Part of a small language model's weights.
Size: 10 layers, width 192, 6 heads of 32.
Architecture: LayerNorm before each block, no position embeddings, biases, tied embeddings, ALiBi.
Training: a variant of Adam for these matrices, 10480 steps.
MLP neurons of a small language model. Each row is named by its layer, matrix (up: input weights) and neuron, and shows model dimensions 48-143. Each number is 128 + 32 x the weight over its row's rms, rounded and kept within 0 to 255. Numbers have three digits each.
Before each neuron's rows, "fires on" lists the tokens most often at its 100 highest values on Wikipedia text that the model never trained on.

fires on: "ent", "al", "d", "leg", "ad"
L5.up78:135110137103076092075111111162113090114120143128176139108157100126130099078075114135093172154124140151180159119143085140137165124179125115140105102086131137155106212136170133142109127201160085140140168148117062211141140147092087075181072137088124147139146133117115114141153132125125152100

fires on: " =", "ine", " World"
L5.up569:090119163166128099163137169155134117144078156141129148105099069119106167116091179167104156174105126114146220044101104142140153106161150121103120128135111131144106112154190146132147147136197147145169127199112090147071131143126185161116116125124131140152125167096110092142101169111036113126

fires on: "i", "s", "ten", "w", "in", "See"
L3.up177:128124141071129128099120152097148149122119076110110139152068139132186116167172118174119154126124161126161092133090133144208142108147104142154138121080092088088122157086101108152045103148156197146141154162111105142111083086134133228079147115091131140128200149152126128144154145077108117184

fires on: "u", "H", "o", "la", "co"
L3.up55:085080139104115090145113128149130119194122126152064073151113089158176163141088159144155141189097124116137131088091087160158135101197145137101134118133064145128108164137150066149150170124131147169202103169148135186133071117123102108138109116162124097134144145113067103102125128056103140102

fires on: "le", "S", "ic", "s", ":", " ex"
L5.up262:138131118094152110165095141189137122099083091135130108129022114141102108108141157129086078140119059091141131075104154107108147145125139114158073113067092148210105151144129115189126124112142194139176073122112130101134138125195196128140144080216095158084156108107107138142139138113108115097

fires on: " ", "-", "ut", "t", "ed"
L5.up322:037132120079120101121131126135110098107150114135188039097127184166144150118141091114143071118093094078133133124144091127174105143166180142113108131122078173184088098066154153091135132157098105100156105094164123203142113140186141133141135086168096144116153135139149157101139187094117226146

fires on: "or", "d", "ang", "al", "id", "li"
L3.up489:067132164118090162109068137100065132101069084095192130102137144137192157119073123120096143127112112145122228154119120092107094100181163158131140127121120099114133137137145165113153127175090148082116106155171096149053178188099149088171110095082104170084143088079125091120164135143147171163

fires on: "c", "el", "ic", "."
L4.up219:103088070129094150102135102126151111146114087112130109078116124124161147091149201141141121173141109077110217092110154149116170042203131143109098128080142061141105152078130090082092077134194096160157093106148168087109068159110114125150159113128095108150133121088106099120137146146060168099

fires on: " |", "s", "t", "h"
L5.up576:097123148105113142116099109154123083066116125116193135149168133138130093086104146142187098071068076141153127153133140102141079176122207137093194095135171124070118100106141056131114155180146204101130131110108096179075105109154122167171143133186146099129106168089136134101165147140145154140

fires on: " took", "f", " left", " take", "ven", "led"
L4.up366:071184113097123120113106142117169146128119088132136135148098146158171118113086119128110104120127070079137111105156112081107184149145076199168050161163132132140112096115124141115141122137126121085119122166148072156157107143150166170140159098151065118115128183130136163122143124097144185207

fires on: "-", " of", "–", " |", " –", ","
L3.up382:155120118109086136171078088111132110119094135176129122164141109170151140128101133209097133100085084099149100135149131117149129133171109092134150145127123108139084134072170094147149108172095105076151176119114081085103154156126155126094078098133136212153158115138120087157077097154151140115

fires on: "b", " Bar", " Car", "s", "van", " To"
L3.up351:124169070052127088084106118154098123091095132145155105113138128149113111107184092186131121129058068120131151107117150083099124146114163091123160107124151123133091119135169141126119087151132115128138126095080099112142153213137136135159111086098154084107131191125121141193109163098143141155

fires on: "la", "ol", "mb", "c", "ta", "cur"
L3.up262:129111061183063134073159063140148036153142143139126137114116125134157189094162144126108129175160125187145120114112103138107182098127160077108092160044114181083069151114071119071139139107147122175140060185117117121110132136141162126105149133107133111162184186096142089115196148118154070129

fires on: "d", "th", "st", "year", "n", "q"
L5.up134:131134152113159113108111089109159115125133142149206083134140146179176117088093183109077095141090129169086151125091125130083145175156142113076102108157100129127115131166059067130134099120150147085127119146178117139138074144080159181171147043146113131103154146105117119116142159096142144145

fires on: "-", " \"", "s", "nd", "th"
L4.up664:068119110131097098116136103121166136170141101143178127134053134143195125112116172123108138134091083108127053096122116091164030156132171117144103122153049093097118119104157131186141114156107146117159097182110121129127079147166180170199063080145083121148134129140081115117148136139152191131

fires on: "er", "h", "ö", "ä", "y"
L4.up21:124122161136155127099098179103076123136105176141065057151142129163163142148065092162127177159120092070129130117114133165131120136167132144110147171127078127096080083140160124123143117158157105103148069114147131138106101174096124192101138180166088105080112127116100128082096164083107131149

fires on: "ter", "er", "ber", "n", " Car", "y"
L5.up609:157129112194135110130049086133097098118130172137113137134160113132123150090019088160117147171122127136098124108130060126162140175212141139138147095206089149146099147152121134122120127172097160108137120132145141173101110134087122106075145106115107070107146112106120129149146134112160150183

fires on: "d", "ed", "ong", "ang"
L4.up466:078130105081133155094127108127161144112108124151077140134085092121162081119144174130110166084162064046131144067108138103155140129148114123145145129134153105104110137145108185130121197121138109072161075120112090177120181162087107164115099135107152112111142155128096061108192174140104168149

fires on: "it", "q", "ad", "20"
L3.up709:107117152190137134122122174143144118156095119176129120071088119186220208067113120150040125119109116143167166089119149130201136084141156125116129180152128063099120124118164091182086156142103159146148107155087137158080103179143078132131086157102108156119159118104176160092155152143111140114

fires on: ",", " and", "A", "D", ")"
L5.up409:065116131120185169123092191141126139174078152140170087089062192103140162145150208126132147187111113076121170086107154112181154135140150135144107169159110088106084151160140060075154115142121140140117065128098113119099111177153135142106137129135118122111129113124091129162124143070110183094

fires on: " of", "d", "ad", "mp", "la", "s"
L3.up484:136142133097146079098077170126178102121156143132111109175158109132122163076114073149100116106094058178128123046120142139147102088159115076118165123119127117082099175064172096143115134128152157106127165131116105109077141124099119124111136156142166145127150144130093091191157102121139130131

fires on: "g", "ka", " a", "-", "me"
L5.up29:096128101124125114157106052128146111122092137158181097108121106126180127091113083237104176133146114148071129115124112097198085119166109149125101143119083121152129149094111143141136155133113103098178099129135168172107112091110139157145106129167130180124154138128093086173157084161077174126

fires on: " Co", "co", "mo", "a", "o", "O"
L4.up353:145124181122161130109144123126132095203148148146142178172130074181143165130118119161115191148081146112182105108096159147162145085151109112126126108141141138134113175144160098094144167137152091207192128143093102107121113146134149102087118152099150159065164134120093112112117156066128109141

fires on: "s", "n", "w", "br", "e", "min"
L5.up294:118062161106124114065126116109134147150101156117133082212104147138162146131157125125145065150156088079163129155137131164151110153151140112067119099103117077137094142129158117159117128137121151120154128206129101159138123116112085104091087134157125182109164066103127137113122137142114157133

fires on: "s", " |", "t", "b", " ="
L5.up237:134096173119128157124121076108164111142059138169134155159137125127101088125121147187164096198113114081136162148142100209163062166172167130101131148129051132104119141153080087083132107167151098171171121090072097087135133089129097213101137139124133102141173135126115149094121162133092142154

fires on: "e", " ", "{", "ent", "-", "\\"
L5.up536:063113158078108113114124129164123084104149115180130054091140114165137124097058108138140123191072146088135149159126080152145149108129151128072104151054158128131091144145139126085122116152210151123124099139153109154113105135151118088186143125192115143174156177130116111128163153134119158139

fires on: "y", "o", "e", "R", " S", " their"
L4.up258:063115090136124122086107176129105118139177074179114074119138095170121102118104117125152131089183126089220140117125070109119173096132110155086153135078121107154092104174218093117113151103165166128176102138090085120126105148135108152154171101122121120132119175125140132098099171088142155152

fires on: ":", "\n", " –"
L4.up463:058108119100181102178112099195116104158011127148171128074054125102120147136166171110084156156148135110112115111110103135109135150155152139108107150099105070124121127140173131114163148104142138135204079094098111131209135138166143132154149152209067121103151108150074145070150140111091154147

fires on: ":", "y", "um", "L", "ach"
L3.up307:081085085082109127134096077213131170161128067198173154138143067096167125106097140165075162137146110161103130100070145102140114081198140130119120128061163130106075153165089145140104139143158123113164140131117171155106140135117130148144135141082088152122116114064146116137186098155065145120

fires on: "a", "leg", "it", "o", "ip"
L3.up534:108091111108082143087091068149158101135085126154123151146129080171128185117151148167165142126133132132081176160134110110149149145188175097112095116105113116154124164140117057113105194182132091139155152136103130189097114145115139094132179132093127145116166153125124120168138137163068164105

fires on: " vote", "und", " date", "ri", "ive", " provide"
L3.up315:113142113103108188121143121103145159137106162154136096123086184186167116130100153212138133150129104119110095147132155105117092185193095156130160111159128170109132092170126080136087105159154071108148150138143201100134158112119136121152089179092091102134157095092154190080183158064151081175

fires on: "2", "a", "5", "bo", "ine"
L3.up503:057093170143106156133130102120165155150095155122141084109103090136105175108111095179131099130042170147089161148117145106140126125194146153076126119139122140117128190187198071165129160125131132186182125122155126137100150149138113131158129092114089123076157173096086075164097156091068162118

fires on: "u", "-", "un", "la", ":"
L4.up553:076103174070091153146109062208152115104133136217102202142115093138125148155093184144090166124070145080123149100113110185161082104183137126073194158167152130142117118104168148114178188172147146032156092089161163095116104180098108115078138118117094104135130137080091122085094206107113152124

fires on: "lect", "ist", "co", "ine", "t", "ong"
L5.up301:148118126122122191174114115084175111125088109160185118121090139147207107128135141122112136121097114106108137087080141139134072111220120062155099098157118081140119163136110131129115154134121202174152140153136179121175073164162088192088135127035141128173157122119081150149175182133099176121

fires on: "th", "d", "A", "ry", "|"
L3.up172:117168113080190076112131127126152160139089121122140083164135115172142085110123132127131098098093121102165177112119122094060136119137154114144140153115141150155123171175049121123112132129148149139151075193129139084109126121159168161141119083168129126095109087125127173122161191085094158169

fires on: "der", "day", "d", "elected", "ed", "man"
L4.up479:121153168151151142098124100178116077167104155146130148076102116186122137085108133151153175138139096117133083139146105124116103129164141132193104138164069110111124122098050139115097098189175115150153083115061079187153165134116159129150134144175137131144165147096193106127152138140136177162

fires on: "et", "ut", "ad", "x", "it"
L3.up558:107127126125109135104114116088139071200130137163088103108142106185157144119121129135132115142066131138152195071139089136130097064147163131105151141114113150102129138080175099135130159105093103158128137199097182188165142182102102103165127161112140131100135089069112167097204150131093101118

fires on: "th", "vo", "en", "lo", "co", "mo"
L5.up713:097102077195180130106135110168178095134140137114085150168139079143159157117122159123086144157127103114121102089119095104163102143210104092135112126160159130070109144193095093087123149164208144101156099127160120126099130163110161151113117127083147090096156107135094157079158103082139130205

fires on: "p", ",", "-", "s", "v", "ad"
L4.up383:089170144126115113114101056132201057204097109117166096127125102102154131091127194077154129102042121104131115094116092179222081099139098148133155158170159068109133166127113139159156133120142121083125124158117076114158091131156153111130117084167126168124201110077059110136147135170104149121

fires on: "op", "ho", "l", "it", "ic", "on"
L5.up666:112117109146154086056079118125180081117103099118082100131121075080148165144113102133158036106093117134196162153133094127135127106136206162066165095081196143125130166143234092103070128155115185131118071154125122106161068129158077091141183117107123114080154163079152140143120156156130143110

fires on: "s", "cent"
L3.up686:094098164120179074125162083161181104083157160137090143153132184146126127087136154102114129207078131073157127062161156100158121119184117134119120170121119174079102144128144117159134090177127145158188096160132119175145177133073111168096087133148071146101157113148143099106109133112095154169

fires on: "wa", "h", "ba", "i", "ka", "ha"
L4.up675:111081144073128148118126106160146134041130114140129149134143106163080103108108164190146149122165108172121137134174089130140119099148165104129092140159135185097131106131123113128127159132160090036146141115147173123126064142180203126049165096162110104099141178143163102153076102118093181149

fires on: "ing", " g", ":", "ong", " Time", "e"
L3.up699:126107193160179136138123132140040128149085143155161176110093063112124096089082091113091143151139115138108193155136138133080137100176121130121099108107105115130090124192133143107140163147169091163162099124139122106210117152109124155118132181047129066121141168135104188089081214148136140130

fires on: ";", " /", "ib", " which", ".", "W"
L3.up295:149129154151068102042088158162121161198084104134146150102083087163166101108076144149108116141054152141166134109081106165200164074191183149100088137151164084088160097166099114117090174117126167150126136104133128130112065118125111157143125135152105102141110149103102133106127171119097110171

fires on: "les", "ke", "a", "ic", "st", "ad"
L5.up198:118147065133098103145145128161121085138139091166126110145113044142067113063129142142104128171072130145148079129124107105156061085170160094100131115147128123101077145138155090153075172159161117148162105148128084141104130157177121169157129134132121113159126221160090059119117167070173178110

fires on: "an", " |", "al", " Al", "ed", "f"
L3.up30:072166122152134122095120063223103141103111116158124129171117092124123118076133118120156178103135140120132097122080100121173144106128139152114112145140051110118107122117139145161159120183126097146205114099105111204108077152101137149104078193125137157067158135132122171106066150145121150119

fires on: ",", "al", "an", "v", "."
L5.up246:128128078144112161078078068190140153154085108123168116158148119159149075058144211158128143122204113148189112124096126137176099138123074129147082137140152043108118149162095075115093137167118124135121086111152082176147075166090133108104104110123133097104138120106103144111160145132134193131

fires on: "m", "tro", "lo", "tt", "y", "n"
L3.up712:106116129143134106085073172146144170096145152128093106099110162153169140127137158148070125119076117156128167073094146135132123120207147224114142128162057108069103121194189103154120072164159139123146104160157195118087064136124139141156133103121106116057144130105100143143161122077087130164

fires on: "ed", "born", "led", "ven"
L3.up584:081157094051179172129119150154139129091085093127184184082124126110132103117119150174066142137138069180183104060079129100134127179116138121073058106102097100100111161154101159099140111096159117079126105141113111138155129164127183118158173145157019153103127150131133046081165149092161122199

fires on: "s", " as", "-", "e", "ing"
L5.up546:092160138094120100167124131158166093132115093077162131103048151160151122154126166102117132150146138090136089069168112157116098123132143096122174193086097097086083069127114142119088138147195199087163157174094142160147142123165125173143100148149094072103157205155105141105098125053154155098

fires on: "ar", ":", "u", "li", "ul", "i"
L3.up274:085101158087118182084086087157125146149103072220136157154150132093155152133088185128144130178076172128127169113110066133137128188124077129061108131053151101123128173193066141131147172118131155125176157118168088139109128113074134121161198108109066126077147135145088087102098150107094163155

fires on: "y", ".", "e", "ry", "ly", "ing"
L4.up693:077160116178134101086109115134107134120084097107160060140061153142139123093134186109121116176106143099155103119122108108116150159150182200091192168109100125182103154156109131137105150121124177116136116142121158083098130176153093172149154103150065106116125121115116175102108175050154106139

fires on: "or", "lo", "at", "al", "od"
L4.up681:091080092078164116160103096120198131139114123184113101144099113139206131170133137140183077078140133117155176126146153119153055129153105149129136107149104115062134129104105040151112145163149096155149097103110121122101081108118127144148119160092092110075147122106135124110130111145066194160

fires on: "ach", " |", "\n", "or", "av", "al"
L4.up535:067106139093149154160095119112144172171086087129124138099099088131201173150152115147153179111118133144106170103113161143153124093166118135130086137115073138090126114147118104169107159130158164159130120158093125187148146120148152122133170183130090062095132153101128110089094097096028155165

fires on: "ag", "is", "nd", "at", "ut", "m"
L3.up254:129117123133150157058143093133175128120126143100133121106101096157192148157091117104154139128109096113174092097087103136160135116160149095190126122158111124087077085122072157082126105153132078133141095136162163128162042121138124133084153143026078143124183126111147124121102166106146158164

fires on: "to", "hy", "ho", "s", "ti"
L4.up97:112074084138110103108133090110150120116151123118064118134127122161146150161176160125118128215085072074190169118168119135180119097159108166077154140147124158071124135154161076189115151205140180172136097151108167104150099131108157192158120144143109123090136191096144139109055171105109155102

fires on: "ar", "la", "li", "f", "re"
L5.up210:139116111094110089115103160159123131129136084107137116130096128142126152106058108121152101140105113123187096068100037091108108085151108134125131127147140127130155202062115112064100175198156107153129151125154130172127122079149135131129136117189123056124145172112168132160114105116153127226

fires on: "th", "er", "ive", "ist", "lo"
L4.up615:140135116059154095117100186122121164157102113152124102223055126148176147106126149136148119083121095175086163051108159083111110138170129107148109117180131161066147177143116076144083199137180147088140129135118124098110130112126097143167159187162119094130128134124113143138121119085116145185

fires on: "s", "z", "w", "th", "b", " so"
L4.up702:111091093104158101076143092123139152032125142061148088179121053167108141170148135163165103106070084114171151108151146098131143106137099114113147157181100138102061132143152110165091119182169108103169078120090173169137118168106099151171130115172109100114136167160125161173092154157156140101

fires on: " |", " –", ":"
L3.up719:148129142113123087140115125103107096178063109158130146173126087103139151154115161153055120140167147140103108096084113118138144050147142118097125172085145072064128138161171143153159106093126160137166082106110128137187092153128101121174106198175081101152146122120136063114175077158100166203

fires on: "y", " co", "ly", "ri"
L3.up164:156135077097141076117081138129144118095088133205079175154111142101084124137137111130143117107142129119092143136124131142132120068160119100105067160146098216092121117093173150161076119113123151096207130139116135126129100105166163131108048180137173141115172113124106135161146160127123096145

fires on: " and", ":", ",", "ral", "),"
L4.up130:102103172136136102149118123194101080126107116134141082090080163111125126120138128214125135106144061140126154150125163170170126138151113138106109151160125113102086197148186102145091167177115128131183087136084122087101125138165108135149125085129114171136143142115083132173203203097092184118

fires on: " be", "\n", "ro", " being", "e", "ev"
L3.up697:081131142136141143112134132141094153097122105092133163142114156089173146137113088112151142131101089073100138081080086165140111173148137172086142103090038074136152128145112106093133184144201083162151114161104121113140077111153159165167127158123138089100144128151129101126081137143140159115

fires on: "ive", " vote", " make", " close", " provide", " large"
L3.up340:119134137124139141104140129155107127120091168174107084095113135098144162081158098172167114145092138158107155113154130079095129124131132115117169139158125175125120148203122087098077187147152118152170108173138127138112139098155139199157097107113099096114136151113118112122168157072148101190

fires on: " 18", "port", "y", "m", " New", " 19"
L5.up630:157099106098126105101103162140141126140105172128113123114182125102103101095154143096118115136116153122158061075166124190135073088137128167160166122121173099109087217174142067125102115131157097098146144163128119177146131175111127161150175165118154190117150112100058167174194131094100143149

fires on: " |", "m", "ate", ".", "am", "y"
L4.up476:118118129136143118111068146168120130118125188159079144091125078110148148127127196141139145125074120122124121065077123146094118093139174166139136151139169142144117156181114134128116163168116120134156104114141194131167135129101078122159181145113140125136100151066076163092122131097105141206

fires on: " She", " and", "m", "y", "ant"
L3.up708:142149120133143125101073126148161140113085059140154116081128135097137102083076126160111129114123064218112221063113098117084164187130170218103103130128127081132105182211145094113132093148160081094133105161122139103126135111148105075166177163116148115114134150120125183168115097098145162191

fires on: "s", ",", "es"
L4.up447:115173158086130113100126116149129111126157108136170175135118129102161126133143065164126141159168102109141086058155113143155101107139073133123120093064123135125119174096122053089096110162176142120110115153108131128107083177114134130054136159104114108073124119145134135099140133130103125108

fires on: " Lu", ")", "),", " held", ",", "ran"
L4.up715:074168124118195142085104120145134176134093055183142143118154132146149170133104081116204142135145107117120166109172112178145122150130131169126102128063102093073097138149137129114131091181108119119093112165101128115106109138116075117170144153088076193108130120140103093180128135064131108164

fires on: " As", "ing", "s", " Vi", "op", " G"
L4.up457:128166091147212140133130058182178149134166102120168131104134135113182118111144105139152102137137105137143115077151130140149152138109144145108123118112155101122106185121154149080146139144127156189169081082084076090156137144119074119152086167108086134100147180084112051121142099121093157173

fires on: " This", "a", "at", "i", "u", "ho"
L5.up557:062152139104187144139103088131116165101080145122160108184126142132162162104109104130179105166155156112116146148130105172150124119132164112097149149110074110127086112109136162152112150147088129152153098150190150139116124133147172118087169120108095107130135153062121055116111190106090137194

fires on: "a", "ut", "o", "mi", "art"
L4.up237:090111158095128121121139087127118118132161145147185103169163112138150148104146089168129111147132139168092112173133094125161112125148166121057139092132081157116117095107139085083131161177165097150166131119121148155113092125127105112185124117070085114143152230100138109107106183129088119130

fires on: "il", "mon", "al", "und", " held"
L3.up245:072130099120183134148125085130148090182043120111130077110134127127167159051072107151157146188138084111166173154124155119119113117118086135153124153105076113078123138117102170164147185205131107192138059175129195173100140130095125132157087092161131075093166111106131167117148111118106146137

fires on: "s", " /", "d", "at", " |"
L3.up16:126113154076144152059108086185159117139098067125133164148136086047142105085124149157198169174123133138164170103159085175170062143146176143095131164136095145095127151193101116158122187130100148122135103165057090106100091132081111165092186156091111115095159135073105087110127153142113176139

fires on: ".", ":", "o", "ol", "\n", "u"
L5.up748:122076126125153186097132122162080119174102081123176145111057111148147183128179141164159117138118163105140093169077149149157125097154176138104116118164126033119114127140167083040137158167129166166181172178164123121126094135164142108117166131172065113118159104134140102095169153120092199100

fires on: " g", " with", ":", "bu", "B", " sold"
L3.up350:100107137090140092109118186193126093080097155115200134082095117080124133118079106130085121164117083166141198047132123149137133122178077122128119090080051060118102167118133149111138105102182137148156106082146127115094122138153165150144136131114118168125156136145084118081147166144169131111

fires on: "g", "em", "K", "O", "ran", "lo"
L4.up509:062059121135203094058119136159111163139120155116063090162129122112126124143164117126123170160098177134124120119090113111133136154130148182124076134144092193026148133163127120120145120174137154182149129115155134179135093108106168157106143121107100114070144199099095175114147155070116178127

fires on: " |", "n", "ed", "ral", "ical", " of"
L5.up192:138140119122149116125113114153135071171099150178127105161089111153142118117099180159082132088134072125160120095112150086159175144139129155137090147115146135095120138160197148142161177168191093073168049150055086099132172138161112185102087121147134172110110137122113146135110130132120172148

fires on: "un", "at", "it", "ag", "-", "id"
L4.up605:084106166089121152118101118111164156138120127116155109092139140108157167151090141107111058134167178103128160127151148178115042142184156144166117145169141122090074111134123118134153155187145133070084105147134200076098110134147148129080182114096113122125181128109120120110114198143094166134

fires on: "-", "–", " |"
L3.up438:103128118131129163149117077121126102130171116131133131122097126172159163109117152116096120099090101098137146077168111135149128103130150096094139165163188146131070150089134112146148130169139127184170112141097126129096094174174125190086114073179155207133171102124111109131157154150104153098

fires on: "ar", "i", "ti", "ho", "un", "li"
L5.up257:119123238119151087108156124206122134105085103137092056138141087140056167088096124133144074183110149056143142103157120154161118121112118142113152148112113163105141133151130120113148160218112102105149137187121121165100097149115166123138133169164125084094145152124133153110078126077147173209

fires on: " =", "),", "ro", "ra", "art", " Team"
L5.up730:158138207130137119091088159115082140123098152169137140153157101108088093136093132149171108143086112118147144064095066174114067159166146147106097144141105093155146103210134106149085120178162175037154178144134144150146108140054135127146173112099148134137157100081148132178127169150088158135

fires on: "t", "ant", "one", " New", "el", "port"
L5.up256:085166134072175142094096118153106185100120149145155157115189157093125090102138120162101035107066150143197124147110123189173118129108133127067161140115120067072109175199173116136104137154164145084093081160085100110156115156109074164123178124116156158127149099080105151163168182107074118115

fires on: "ke", ":", "ure", " of", "les", " as"
L3.up746:129102130120162095161083105145114160137096080178122139178159098219122105126148145156124082141063142100121074064164099130171055140127149102088126140045129132093131184165182135086103195176157144175134112115133083156147152126119092089173100091175103068165124130127054181095138166087089176178

fires on: ",", "ed", "d", "born", " (19"
L5.up187:119164116037167105117153158113082115127157181098155111184125120120112124083095115155136178164129098115106144065130110164122135101127159145133118135104137093104100102171128156106114082156182153101129080132124098180101141114090149080165143103150158138129144102125141025125193163114109161133

fires on: " but", "us", "n", "at", "u", "in"
L3.up505:107142096129126158116131083127141173139101091105180135164117075166185159157109157136133170185154088082194138165150103135129112071136111162083151127123096083100099119122149067135102139199088181145134119159095150173141066132117160128102133126117102118133144126117065075091111120110148113165

fires on: " of", "-", "f", "w", " At"
L3.up302:088125111103132094124114109215170093116086069125110172110128079158178112157155157119065087065097042107091187137134145124125136085187165117152182130125168082113092147125173171131173137133144146083180168127116133121134112143155167161117099117173126172152153143094064140130165147169109177122

fires on: "s", "y", "it", "t"
L5.up137:090100079134097134113115134133181094055085115152171136130137093138135142105170137110174102137145080098185123165127097114184067174150120102091064076076130170066060115156161111103116171083103167094145117127100127139090103147121124111083139147139101111114126133123122130108118138167130160142

fires on: "s", ".", "ta", "ol", "um", "as"
L4.up360:100102097150106081076155082124147084078142112123153156140087115171173168155162161143162115148095115118100161132133127164141141107184181123120127124125125183161085170079168055101076104180129126215196102180138148126117073125119092146108136124134107141086147122129105129144129132143112126096

fires on: "A", "i", "ó", "ha", "io"
L5.up381:123031150090153129122063097097132137101106116186123151106150108125170167104129142194084127160104177113079121098106088133178096138199133121142115113166147151113071145154096155152145115125170087117127161100141171180089036164126152160147154164099105098103125149100110122096100124116078162153

fires on: "el", "li", "ol", "al"
L5.up305:145123076115071128066080130177152111071134103128107098120155119120123164095113185162112127130136103081152158117162067149107132125145127172096117160096152105084093106133124089105124201127077178131154127101160078162163134132134172121123114097152115090116133148109120130161135119129133145116

fires on: "il", "el", "l", "li"
L3.up486:152149045113116174159093109159192101137086069136127108094170103142202178090125157156113079153146089137159177102098080099115152126160088148162166134128099126091123149097168119099145144125179137170145098083152128114162158092090155133127111126141072047111169130099091125100155105092097112163

fires on: "E", "co", "on", "d", "er", "lo"
L3.up600:114124177090135143098085138121098185129040116144083131186162105140164121134115120138139130159106106136124099114133177139102130161180121137132139139151098118138113126164126084151105139226141099094145144073130142186162111131084091142185173104098137082116146090146093179101067128155164161149

fires on: " ex", "ic", "te", "pe", "min", "tin"
L3.up652:096085155081172127129150107164167140168075128142117073115030170125114141128157134116105114156102099141140124070162192139122098102141150118184137126090131125105162127144088167161116173132128160163211140121121123107109133100101145140157093161179140199083178081115160113138168119124113149171

fires on: "er", "e", "l", "s", "ch", "ri"
L3.up209:130055153139142109098144169128132141152130092154159113196126102090123111115168099105153067172103068119208119097139139140190132090119193145089085178093115163149139125113173061157100164109152188168113075168083074082183127140157051133122097171102145103085157111099157212118130198112117141143

fires on: " an", "an", " |", "a", "lo"
L4.up481:073124163097145136120133164217158127142098123152068133175155139115107073069111113138193054134097102132120128111130113164147133174143149162155072146088078124090140115160109120146145095130124161135149078164094064170175074104149110116149143213142098138108144140114152105095130159143101118149

fires on: "i", "a", "ho", "es", "f", "ie"
L5.up65:140155118117156109091149107151138157131120098158126173211127111066110198142110112106144120183143083106133133185089080126125145104117190163111123095131165156128111179144140145106079142148071110148136154156178080169147088130170183157118144158130089076162145112051135126129116109125089156199